config.yaml
num_attention_heads: 8
head_dim: 64
intermediate_size: 2048
vocab_size: 32000
norm_eps: 1e-05
init_std_up: 0.0185
init_std_down: 0.00435
optimizer: "muon_variant"
learning_rate: 0.0115
weight_decay: 0.023
schedule: "cos"
max_seq_len: 2048
MLP neurons of a small language model. Each row is named by its layer, matrix (down: output weights) and neuron, and shows model dimensions 64-319. Each number is 500 + 40 x the weight over its row's rms, rounded and kept within 0 to 999. Numbers have three digits each.
After each neuron's rows, "fires before" lists the tokens most often just after its 100 highest values on Wikipedia text that the model never trained on.

L3.down514:472541451556460482509489498547485544509513469440481468490529480524573520501499498491457543502465562494582526540508540457555584485473470487467581531564444494589510572500517478478432491465540542464553534535433509462461503503417462516482469542474471548534547481538507463465533428476580521503574528514451476509565452540430537509485533448551402471542532476481526476556490466471536487490598440521540475446482532472521494490453434511514484469468508415534544552552488559495437544542533590468470490541537473484490570491489499493557535416516525529569462451466574495491526473455482490483499498445475478491543493591528534496507435478508519481547512441502549508482489514504508512464481585530595524529467499460506505455523534470476585607484489473470481515516541543477492443593542500
fires before: "\n", "|", "-", "|---|---|"

L5.down1519:491489516546465491504540490557544538499498528565533469520512560434448526515522471448459496539448458414472534504484524502474529476522488554499487526529528556539517485519490586453454473514516550522514479515534518500469498558515455523446528512497571481512474479405530469486484501511510481438488516504566527461565498510486495494537505567499477442504355545503466487512476494574551518467488523465503526513449511493527468551539453534560491478423476539474489535454532461505566452533467520545518541522435548454516496469513491485464521479526502535476493488532531498521520459501483563495469480480548454473468452474463523496496560496433510564450505513509520469554486480517520415613520464510488505550528522537486474473549545472499499461433519569481412440548521491493471448446547537
fires before: "|", "\n"

L3.down728:510509546546478546478524469523482506524505554535458464567559489457603520560552440523553522566510463467426421554536487608539398515602468517518556466523546484520494584488527489426528422469460563412549479480494539516513465458462476383458536479554550525550531454519463510556460471478578524503448531477463517528451475493425529454453542478526491514509524523451411442501541482427543502513470563514521422481513484528526504534490477436510527425494507522477495430489527490467453512464425463520486495533564462419535521528509487522447489473455435534490424426558507523454488443484519523529511498533509443443470445497545478469466523446471457482525526513453472471463487479483433485506501437495517524476541464505479520476537528505506500512520514491520553486487486550593528539419514577
fires before: ",", ".", " of"

L3.down1898:531538489515465457544572520431526486390471512413537478513507586584532483543495410452485520491536492474541537523502531425425541486516474515558500553518479505554558509531503517539475498514428497480498530447465494515440481500508460487552487420448478500547569517497520509445518533520484517529520533573510476459418471524412535551472524536446464474452535464465504531572477485514478502469528515524489499580459488431551387495461598530505543492522554522493558529581452456434533503554494621430515449525490525524471495508504511498463554470514509503513510476444502532521529511513456489433503504482473454531536501518478503494546570476522469509565522481443535480454468510510433484460529518486457511558477392448488506484528458507556461437522478541454431546491485520508550450497560525
fires before: "\n", "The", "-", "===", "|"

L5.down1591:517577474532517484527524465480538459498529510551535474527487490449520505473509538514542439440419538557502535529505496509501489529537433542496404542522457557451498499521465518508450535514543447526530509497491596461444476409540533542492490536474440475366472475552455495526473461511475549546486525432503508473456500517547567524555498474462479519452538500517519503512531503539503540466474513473452523536553524527577478460507526574549519465521493607491538538456513537469440409479486483474521573428575493501504526530562479551473559501514518492588534517462400547530519557498479534471520374450495507508508440500516530438556518538468607452533547517518506478570478423444490461608553547483548493569523508526500519479524511507482464462517498415504491486502502524478437420430535493
fires before: "ing", "s", "ed", " the"

L5.down2022:499454412507562510516467560521437493467508496484529440438415465515527490524433509503512488545460537435517528551494519566519494475441422429559536442554533567495533448430470521616585476551462404470564450538579459463520527526505535494526478462495521463491506488557529426487479548472491551480536541469559542492493534517465480471489453511467478484462481497442527449491436521509547514529478544451560544538501526487465542513523495448485502446449484502490485560515516412488465449492522542503560455459435511486512484476456466600479497495444469475492541536521475539454430477483571483543528515548579512448473492521427534506489569571531542429529513421524463457502475460503468440430476442505406514497481485505505478497552532510537409502485506550403497562480518479550440565408494453
fires before: "\n", "|", " was", ":", " is"

L3.down343:517497522501487493499453449514525488544497436534568458476462467547494503536609492526518461467530498513539490402493497489534501456491497497545561523507489481541403444531501527529508456493534535582488481527464487500526476495508482517465511524477537472490520526455506472518470446531484482456500511490482513500491443475527595522492524512420494442478502493543503456537403493478521461545466569509581531422422424494468538459483557527504501519571528541477474507488572497536503494469510507564548487584480552446513518516481559548489476477525432508558479548516446551403543539481520493478495500458469495497508531483514449433460562491482473500512550444501513533447508503434513424479455483532506498492541501477536557445547557524458427474534428516540464465544509569453504499458482514
fires before: " |", " the", ")", "."

L5.down398:437551514506550520517512547463507432513464553446498503540551533483574480535507482534486556545471436495493500478555499454454525508535536513521474548468573529517518482458476572511525453583504429513532501503492531453477507504509517593531532435479522422522553458501506522486523475558490458467483504435533495486522469497494424486553523510508440502539442478536551508485522489446442506486552447516464567530485552521471497510523481489501461509482543524452516537456431488575512591478489464509473490498508528473459454500480457487565427452535500512507511455411539429541479527467438507512463493538579476489492492445474566485554486539515557492486455551583520522454473482512441468513454494500588551496554566432509465561458440573513522493497503551579514536548470533474463523549520418
fires before: " the", " them"

L3.down332:518528513475477513532462499451458470524533487548557478577436494523549555510492508522515552474480526546518475508525517488454450436549520477525507513520505536428561485491469494478504498423439457474473611462444479503409597532525533453553491479482548497511477476413532555497522515455509478460491602499530473451436445531574519469535557510515522451523578480518483542508460475577509413487563516531522499494502460494493501474561535504542465502423523528523550531530475527536503482559589490542471540506473502514439531475534511464501497512477532528527506517441439377430485482442504519525564457449484463527507478490523475514486529456480461441443526522450522527460461520475464426482464461574537489564400522432502508499475449487591543509473494521498471512523546527489461509422459595
fires before: "\n", "---|---|---|---|", " |"

L5.down1272:548593529479471546419471537509504523505476493532491578533502459429523453529485451467473538555433475540544509510487549575450484515469524478525521487477523490519497463459496469472505472399529493462415554467514474515519525465505435468465440471435511515447463483471550548551521585509487514541480518461505516511483472484550513482581573509503587495486415486533519500487475581543541493452511576523437544565475529431501514494466491514512458437544461513531519550526497588512530470534527506466513543501516498460520447529505524530550558527475488513556479559529524506476503505534464518460449410491480493528545487467537506468517582473473532434523552562497470454572470512497522512516473444530467529502510483545519461445552500510497531495574423549501534503477535495464419505546483500
fires before: " |", "\n", ":", "-", " States"

L3.down2028:482448454605461463493544474502572482512520512478472482508500620461460519439474512495492530461525523463488517497517482468537513546514498485563474490432510416496480485523533498510521538444452505439552523486452472582459526547480528552466480543416481465472474489468477511466521517499503513494480490531444480521492447415458546493540473459564506467515466439501519455551540448543489528572463561522490536564408562512615418518542529455518503448496532523498459491505443478545375478547548527516503586494454553469507524495464453493511502476519470499492463526481511484371481498464525532476516476542505453520587444483540544485524559501524473511524471529476529483429503549515502467501520559542533545506481397470423558491549450524483580503471502532523511540488516509533504505555447460
fires before: "\n", "==", " the"

L5.down2007:514467454435557561545546521538477550493577543472491481474478508537477530518573526509479487497493541470473559508505488483422503491524440449548548527411502531490546438525487471492501553489462473495490464400542474522481534544518501506463470514469509574443475532521538424516451541454508561508470506527564553502477500489435531473471564503524437516499464459489508490527411471544481549474560424500447521422533532431501528528470485490533531470530479561561469563538460462570523523483485484497499521485447456527531504534496455516594570499475513531487527495470525477530487457542532485398554498430478555483518506510498473496484504430507537472527520564559471539531481463563466532521492501452451483529512487563534399515466474485494507474481448468445512458574521504500432553415524428
fires before: " |", " medal", ":", "."

L3.down39:471536535495576480480547462487501521564554438473527411453447502397471498504467541545437458460504495460478475534410423506474501497492506482464511539445455436481505553506466487548467482545501489461434494534507554497480524489446560550473537469552505496519441494529554549494491447491543492387534507492514494496499447487431508481538492514515520500490530478529574379405517510476509490442560546431526465524457484470514475503498472516461443501509540457410532515559496594564509467574495506533543526498518428505505498510520484504536484545477544506527460501522508487534490502438483550474503531445506489547527490540483440495529486557529488511423515482454541500487452468514453482545479534452504464453574531438523580509485559492453456458520483495496476488466517510480491483550415520
fires before: " |", ".", "]", " m", " –", "\n"

L3.down1917:554471482435446566506466475474462555464541506462507503490485526525486537458468459483550498436446527531564494489466498444601468493518573532479489437506500513451577485509501512553531506505602453521491448448509470503504487461481519503504521490525474490487561496379502546474526526485540497486475472530510577530519489489516455457415455444468447484463503502423525527472464485462483516445528516489515430513478545479486465529517486502497454498513478556468490490467454524455483509422477526484457490485491540502431539433510521514553562470492512534526488479524507508543531525431540521574430514499503476561418570478465483534427537528494550479514502506458465511491415487599475499523513448479446505532535524519476541492548529503478570425590517445446507510526486507449452576475508423
fires before: " the", " a", " an", "able"

L3.down108:485512457505469512484524507503589493540474477488525475524481518510504566525510509492532455554515492473558508548525516480491540559462508512555525441491533488508484496464476548468455547512524493491450539461531497486539494523497457536511440527516459444458533447554495517467474455435475470543472545447478566548452443549396485540508562458487449488542509453514579418541437451510516487480504548470517488541456478504498534447493502417513604524479512539519518581552435544468489463434440529479526486508485496603503444507443529585517489528484491478478440443489469485509513513540511490417542492482563503475421528517511487501564562504517543463462495448486511480517491534535458527512494514503443536507480495515481521501583476504517432506588509475570461537548463471551515520511552553
fires before: "\n", " ", " X", " 1"

L5.down712:506425556551522499496558409504438556543496518463515567424577447513428574537477450433517453418526506420492452537492529497423523491532523565514510546458488511461441498498497536510500445542477475552461502530521437481525524523473495438564430487518467518522510514509478492462478509532478528533497530523515468551470465500490487450465493499557488462465513495492475431546525546495478425436517476558520491521547477553478531443494489499532481550504490459578531382546502490491515538522531503468554529529547469472502563530483558519576520549499486569531479541541588454495482558473549449465519485516537535547548500570521488554517491525538525491466516503477470468496569547457492541529458571566451498471481545458541509444543483417511461485493473538510483451451468438596541526500492563
fires before: " |", "\n", " 0", " 1"

L3.down1518:439443538524511482497502433509557541513500513508535530481495459501509476507524533590502556546537435500461496560523467511499446534504510455501506558482447508434511426392549541482464528472432525539486542461478534550478479542463524475556462429510522506462512466490549423502557459545474471584543477557441470517526498505521523488489533504519570478563484575537462428489562400493533477490528465494454493504501464494468514515556462532454499465479533517495523520472522477535463534514537513577500517493535456439490447480499490507486486490524436503419605506584465524508456479480498544437448444455491452540453567486465579490553468587479464536482522437457545513517461472464496448484461446427497572534459470493515426561432578502507532413564477557470494470506440493512472412520462496
fires before: " the"

L5.down1072:489520452504473513467535471529499437536477491493451504474468522462499488454511537505460530481442520526486595537534507418538526586486437525431433521482442530429550455525503542509564506495531458507499536494493570462499443452472478517451505508578488471477560452569562508480554520491590450429532543500518482476494503524510562453496414432485425504483467477503553554559517510472482581479517580461517511590582533579476441599530495493476519521449463539513518536500525509480457497491502465565546533445504468530490529434517546517503526529443484455518401452456465482485376450490542461556512446479497533470519477505463519496496447477517499547524449479481525512466470474476530462501545418447470427464570510491535502531506470503502482572493473505524452519443537512487526486413498456
fires before: "s", "-", "ing", "ed"

L3.down1075:533540515485519487472517495478504442510516551469541473533498394491490599539515492564519453503432523571459439474444421552504511562419487519563522524511453518509512505446461380501479433526540483535567484501435569499525505489508548531484515544519550489501450520464556511487518449518529479493459542531542507481493476480533502483513486475451522488461512511500526515470467465518457474459430508450520530525485476537489450475566554580457479516444491506436454433451545505538441522521523452436503511526582617466484475570533461497483471464582443478530487584501449453512495505514514564475550528459545525491489424550511456471541456525481437481484447538497513578466529514533592465518455430495489522510583516450463499549556545517406404615414518513458509496560476432486486505463478497
fires before: "\n", "'", ".", " |"

L3.down1089:511501493538533511558554495516456561500484481539452409509411518544480490536466552505502473567518400512526454490527485398504536511473493538499564540511512480390509531455523459492492596522479532478459539474574475574516496424472539511511494493536458497505526515533543576520455569489467505544459499478492526523484381477502445516528496492483416519443417444543463436514555516469474539534514524369527503496482494403442515488521525495486556492550488531452435483530503517502527493507486458464483507525530471474404520506468543488501479492446538510471513521456573556381566521491567553543507464553509518484509471509533490463521503603483450503543507535468550530478584492475487493539543461446429439480518515536437504549505522539537507408458466480464515485477551538588553536507551489
fires before: " |", " –", " third", "ing"

L5.down1920:551497534547576495420531466522475468446533532507512488542474507517528484535499442480505486550469513496487519513485479562545429454554505478472497576450450502516571514503473503514415414551475532509434452540495487497505501516458508441468555529441445474463537447497394475500393489463536523497470526536465494510509456541480569485505537515510448449519440452457597486493508523477510474484569584500390512491429480455530496458490525517489540560397513529522491592529535458517542466517525517516478506547524462517441526571510504485463503413552502445488446493465510518545543459526549491471516504482410486484462439478524478474499456567567520525446480514535528540533514423485485491472547472536572502589426490485461494559550547513502492455482452511455500485503566427489483489502565578
fires before: " |", " 2", " 3", " 4", " 5"

L3.down1017:540480489515495488471494470495524510494502537477418432484606529456495581469524488538558579539483527540412489532551549495526476438430513474516492494452513482507503573454529505516523435518556567428582486480499524450500509514407474520498547506446485513526489510469472512458526525521530554531386446562560485512506491447418511473427531484478440474535512513499501511506543521470427450501519516585521458475451440497529532498450461551469391528571591480515575439479529515547489570461527574510509498586464539457523476498512426495477508544579494529452477497483501483548563470495590482505513477476562484526504516441438526495487506530469448467560502613496505502510517535465505510461486505387545501438529464522537591538507567503522443507519502527548522477479459514506572510522425537
fires before: ",", ".", " of", " in"